From a checkpoint of a small transformer trained on Wikipedia: 14 layers, a variant of Muon for these matrices.
MLP neurons of a small language model. Each row is named by its layer, matrix (gate and up: input weights) and neuron, and shows model dimensions 160-255. Each number is 128 + 24 x the weight over its row's rms, rounded and kept within 0 to 255. Numbers have three digits each. A neuron's up and down rows have the sign that makes its largest values positive.
After each neuron's rows, "fires in" lists the words (lower case) most often at its 100 highest values on Wikipedia text that the model never trained on.

L4.gate44:103142096133111129142105160142118137118105098132136114088132161114157113123117122142124135131097134115095102125137131130147108144121085131137126137124183137118157089060071117131130169098135145085076064143125119136123152136134154183108178117153125112120093163151114104126162145111145114113
L4.up44:118136131132111082136120140146086126103116157154110097153140107116105168138116122111106095150106130130117127127124132172122120149130094185155158155120115114145088127155094161172123128129145108116113081136096090161151119119118134118127103142105151103155162073149075123122104142144154128078
fires in: "red", "japanese", "votes", "notes", "reduced"

L9.gate643:121104099147135155109144061134118179114131134169119134137120134102149142116085120102128093158156115116080122139184139130118122149121106123144125147139166122112129160125097095164168165195097151158131174125129115106142091139111173126114128098125136101128110135135101165149141110128110172126
L9.up643:154093104133108170115121114112112112081120103104121094090126134130123130133109125061134123118111144123129145146197137169124131122125121115082108108123158165130123123138106114124075153126122185136132126122121121143144105120102128118146120146119103143080131116123096137150166160111122118149
fires in: "a", "one", "glasgow", "connecticut"

L2.gate507:129142081095122133133093078134118072116157114107119091116115133115155082111124113122131140127145114143116162117105134112128174147110175146113166139149139084127163117118107113167098106149061078122139090141142137142157085105129131118117116150109117149141105098147105138175127108097129154112
L2.up507:154136126086103190146113106101138105109113105156114149110128105158120098094143134117112155183127139095150160099131112166121162104174156176132153134103141087094138108123115139125077137189117105126118111130163130106102129113129123106120138167152131143143092055127157132159147109136180118117
fires in: "can", "would", "may", "will", "should", "make"

L8.gate268:151122152096095179142123092100144090131112135134112140142123143149127129111117120084118149148109139184093103167144163129118125157116129121133153095084158134123143108106083176138120105115107124110119116114138105144144133145133134114080126109082099137118121128124122147128125122134141184149
L8.up268:142141103142136141151107128141078114123129147105119137130110116159160159123129169097137127164128109149179124137110115149142100130098145087170128140121144139127168117129128101130083153106146153160097123084154106140137098166111128093099140119156150107132125127143150164086151117147176162150
fires in: "in"

L11.gate625:130137147142121154143133140117096143106141129105102112139140123130087128131126138198119131136148121129131131139097136118170115108131149129145174174143123131087130097121136115105161095139123186148142099138117128120118111121100139140105158122110113115162150118126115113131163094132077136113
L11.up625:135183175118176089127144139135116119155101127143147119120135113130111119130153168179086163140132171137129136096116120133130146126111111112094116068160141139148129098148166152147159144110132109124111152148122148096211117133129111139079133084152119134104148153181122132145128141106120119143
fires in: "in", "of", "defense", "for"

L10.gate631:156116135074117124147166044138147100170138108094157153136131095166112122130095145108136112110103112147113087126129133147101116104122145126137118137120153155199169117099072143117103140087160152116110116124141123126152134121083154132126115129115103116140107164129112129145161141151115098137
L10.up631:137119145069112116078097103139151120101098103116138164116114132134108150101098114116137098115117154125144155108080153105113138134087126080108115117121126131150157123132105123139134114122140133151131153149115088185107092191108109116114153110112153166150126170165076142146111136126089140135
fires in: "their", "was", "his", "its", "preceded", "s"

L6.gate66:163129118145167129129167126048075111152127123144098126126127140174130120117148101129134140089128107172144150118199109126132131122110177154127118136114179158138169160142123086112132085145122097111125127101173094129124104127111160125093110147142108169138127116161162140080110104110146139193
L6.up66:120117118116124155158123147122104104169130135104143141095143125130121094153124175131136100095143125122144141142132117123101167099124148122163168093120107122101117114111149169141125114126157075123137139137139123171082099170120144116091161141127112074137154153148128116103164141170174129139
fires in: "in", "insignia"

L4.gate654:132121125104142081139130143136103156117134121149101103159058117164125126132099159111091159132123175088142099112186121106162110116116135105122133147153144179152118179122087150118062145101095150093139113126130107141134182104131116123134137141135112112139129102090136182095131096135126113146
L4.up654:131130092125103117107126133150163151107115083114154088134123147164124117140150121159161114072144155100123105139116139159141132121130129134127179171171139101121154121165136149110110139111132182159139131108115122103099109124128127156120140119136115075142109139106090117128136116111136105157
fires in: "after", "first", "however", "chief", "corps", "out"

L6.gate391:161131173134119147117122134136103141106098147137160153143122117142107139137105112133148125131183094144151085090128104120095102141124181093128151133154096128134140157169120189156099121100108139155099128149099106148170169121102135122108122154114182117101137113121145120145068124137112163095
L6.up391:156146151121107141143136142144103163122077151165118159138124133132182172152161134077147103139100107130132128163145077145151134115108134092098191153138130140099116091112127122090096108150126155099145145140123118144067134080132138124104117097123142124148093114118098120113123144116108122085
fires in: "was", "released", "beginning", "came"

L9.gate424:147099178105134116197109146102140138080130106142101129140081101154098156090151131129178137173125103113121151122108099120112120145109101130110074159150128120113110128127105178146104088172063131142106167129112146112132123132105140121119145124121122129097123145144102124153150071180128112134
L9.up424:125142126114148132157160103162108117085131149117117079134122156118163107120110096135125139154161109168155180136138129139165111113106111136084129125114128107168175136103112107131083098146133074133113157130081149135098156102156101125158130165116138134111140109189103145153146094132094113082
fires in: "to", "and", "ever", "never"

L4.gate86:161157150149188111168135142133105139135105114134138149112113150109138117098176138159137116121152125093086118142108118141116103148118143128126082139153145121105129119164100140127139140085127178127157056096130097158143164114152110152169180098134103121152113159111116165109147104175100127153
L4.up86:179140094139169123132127151098120134105138166138099138135131108194138079118158103140142128123156103152146149131086123113114097118114153098119133160102102139161153119147147134139153106110089092119100093124176127107113132116111149117136134144122141097155093088147126111113138169079125098131
fires in: "which", "but", "that", "however", "mexican"

L6.gate43:150092153129123076137099093105142136155154101144111097142073120132090147080138134171159128132092163126163119137134109129129078120102150148146162136094180136110128150145111108129132092110114136164126109134132082161143140114132164095141140139093156130110149142147113109119131167126135105133
L6.up43:142125120130126148178104123103150115102121117107115143086067129167108123100159138109142144166113146138155114134168068115104125159126153105148171129121136146113119108130092129156130135121125139114102122110117093156136113106121152083139161132135146121123158107163119113109098109132137100149
fires in: "of", "in", "joined", "attended", "on"

L6.gate622:132155135088113137129098138111132154132126153135120143090122131130142119154118132134139150110143095122105137144172140116141109130125159130159109155163124143135156139138140158125132154171094117113098083143098173119124150146108157165073117148150110111125163123139168130126154088103127126148
L6.up622:145128107114166146132113148114120136138134141157104118078150099131119122132134084115142165143164104110129117154142140106134079147079158097149144171099158112121151132121145161134093108142126115135135149133158130155109128190131120128104114127143197115138120106119142147084095059124117138105
fires in: "in", "within", "throughout"

L8.gate490:163106136122146144105176114107099123148120133148116136122127136080097127149103094114128108126076100125107108132141141105116160061119161117125116138117105152128127166125104135139151120112127142108111125158147142138116142132100128151094168094110126094170130126132111101117148131146115153066
L8.up490:189135129087059107097130143119163110158109150135115099100099120172119118106154145129164104154172150118118104101104144109158134119158165148136127127159125128114127083110126097144116154088143128146129137105145124155126125093117137166146137133123131154081136108115120132148120186159156164131
fires in: "known", "s", "much", "its", "more"

L9.gate291:100112138099160147118140110146121130121122165128128151150125111122163108174153129168150107137090130156108158142149127134135112103146122107094121133181133102127142095138120160145128137122130078103133137140101081104151163114166105118162175115121136116127149113124142125124163077147124092128
L9.up291:117186150127164134094116142133102168082119117134075105169141101104125130134142122155168172099136177149127130104128141112130097112157133148111099130129152119144137140156097119134120113148147147100126142156111143115138123101193132134123098164125117147159093148141129115109112106103100140143
fires in: "who", "which", "that", "he", "and", "squadron"

L4.gate243:119163115114084161207131149139106128132122085155123120114083120100125080131101116138136110144153137168119154115131115124138108139108161137129197126152133170143127125124162138149123110112102146074144117140130107074121147131148148155148115140167155144141168117123179095148148093136172140111
L4.up243:160150163094127123131097148139138097164100069132158152130101084145142111084127131130125093065147140129091118144141147131155131150089138151133163125162119107116116081142155128114141175135139132096138163162141137139121113122152100116121107119179145092138122146134134133115159135114153145108
fires in: "of", "for", "against", "died", "played"

L8.gate591:144081120158144148121107122116145107127138130119149145166124092141127128156145173157134091163129121131125141090102096106125148122093158139130112125133146146107153161138130118126114075157120139142124098110134119135120146122108138184119164140128145181060117137146116158131127121133122178174
L8.up591:137145175131152139081115154059118122136108149120111099138157149137139150156097140101122088166159110147138142119122167118106116129121129108131120158167089126142114140113114105104127117128164123125128109140078116154165131132131115135111146148127128141194146107151094160151115126144133162139
fires in: "the", "s", "of"

L9.gate615:144128122117170090090091120139140153119155180128146078086158152129117112092127103124096146122141132103108111105153154121159108103104155154094165104108131136157119149134150136134132103124118085150116095138148153134125162114128138106119148094108122138129116153115133102149157134169136131123
L9.up615:155129136101144113153106131125111142166142166112146119157108116170126140137113146177128101130106095093117119104091108150157129108145142150151062156122128105163156144098114120147088119131165096141079132094125120146102133124166141135151131128116159132145119102103139124137098056151102125138
fires in: "all", "most", "established", "alliance", "allmusic", "of"

L11.gate469:124178122156091185127136120155132143149127082165137137125117072136132142092112107110164146133103144153098096124124118132112162131123103137143117164148157128115122141143170125148110091118162142152134111153147218142125112106126113128125165134074113148144103121113124125182160127128125146184
L11.up469:163184140125165127111099153177158140122113076134100104124118128107118128141132120114174172131069129122130116126158130172076124146147168108127128142151135103157129137107116133124116116137135167159121123119184103089122078114139139120116131088137125115180139083128117132099093124107153128157
fires in: "that", "which", "can", "may", "it"

L9.gate97:126068095099134107123107123120149148135121146150111130152125079130118133152144141135120118119145111112113135106138129100142093121131171112157129132088115154086161151116131102065141114171169142115118154103105108159139133124094193132097122148108126076118112133129118166168144116141147171108
L9.up97:157119127149142152173125084127146113152108102168099128133122117114135113184096121110176118100148134084118113157136132131071103107147128123132121106115134143148135112115162094130112132147102143161171108166131105128155128061200143124137123153097167182137108120130102129177149129134106085119
fires in: "the", "together", "without", "category"

L10.gate208:148138123130149138138182115126107095133108166120104115081122107113125081121137126103157126140082104161157137155151091129115126077112122125155141135096125107168080161112116121122106127123126129146165147125131124152164150087157119116115105103101139121134107156131112116145130106134148116110
L10.up208:119166186125184131108090111138124113151105117110122134095133140150163126149125126128133114165178122165091110149176131113128103123117147130092128138126136108142105070120171160144106143141088142159097100159130151150121082107089136123095122115100070162154112121150154140139128128125156137135
fires in: "to", "can", "would", "could", "they"

L9.gate485:136141129132150105116105094157120099096161148094113125110096109112155133114157132140133126162102121180098123123153092145123116102112127113088124169108171101110093115117116137153086093163099145121121064130106125116128149109154126113168132096142138148155153122129133078135128123121147159099
L9.up485:138115127093152064097110095112100142159139142103139100123147133138138125133165112107169137148109137170082118115115154181153106136179080097119095142119139112131102113172136100149119145165076121120140100121133139126147145113132146098156114106142101144070107073177116110132074140151115105139
fires in: "to", "that", "would", "they", "which"

L11.gate307:131145160095135150121128129076150100100140117141162111130063135122114151148131133154151146118131149102143101128150096120141148124089152089116094116123062105109076115130163165101142124135135177136074129113136151081158104176117130150110160143168161115092123120107203104128104084163107139119
L11.up307:141112105176142110158119114123116090098115114120138161074161118123139106122108149137158156172131153153130109118180151139143125134093111182102131152088134130147125147118168082120104147132164105151135140103135160136133117105127157107109179135147133143123140112104165110112138104099089092141
fires in: "to", "sexual"

L10.gate703:136096146109100106147144138099122131140129174095118161089125145107112139091119163092113107102130133150109077156122103130096125103122143058155151121147137149139085158116070137134149076108100146124115128187099111145107155114146095167118120142121114113112137122120110119125130077137161137111
L10.up703:096134171146144098138124137106126137145145156131162139133092143167156116087115110129139157190149151146121169090118098113135153146104122099152162108155125132158110103153170100106114116130126105152124126133119159150113126120133116118162072124137142081120092100126120132162119127141084119136
fires in: "was", "did", "would", "came", "went", "go"

L6.gate64:133160122109145116119129136135117130112091137090142145103162123139138114104180115105130131171107139116121139186174133115163133105115141154147149164132128117152105094160144113168149151172108128149146099124097197125157163129124098139098126144130155123124121130161107120158112112118125118139
L6.up64:157169115134189124095154136164144086134187138151136093152124118119130109123136106116102132134134124108169146118136095157119113147107104120155137164061100122107099111151178109142148165099116166128115148119124125068109111104122148125144106135067111136121134152128147136140069124132130124127
fires in: "win", "gold", "awards", "winter", "bronze", "golden"

L4.gate274:143154116088138091118101189166170130144147127175128097165095100125133141127144096167151122151150141133129175075156149118153189111129099150152147160113135124100151146099120137112119130172162101137131117112114142124097119132099145167145128089088101131137121069113145099124104095101123157128
L4.up274:137114075108150106106115166132157144144167103103164089144145175127126126142079128156116132095175083119116162140090144142118133149126082151140109156136119150126123099131132135161131131078127145137136146133155146107147146142125111104124136122108116126150109085104127097127092105117130130112
fires in: "all", "no", "number", "one", "alliance", "allmusic"

L11.gate691:144087127146134112139167145109131082099112157130104150143139133130104125106133151138108147122160182153109093160129163090114141126077152107144155169134137091116121138135153134112126095164133076117133137161098124127155086174103133118107162112125133140155102117124096132146131144098131121108
L11.up691:144181187166122107114120127112085126100121120125135149144088157135159119185159103132082128172148115155149132105126119138154092132097159112169127190098137132127101107090077147107090115094080139122087157100138118109114106117101117118145155151116148146093137105084150115142098104135172136130
fires in: "to", "would", "not", "more"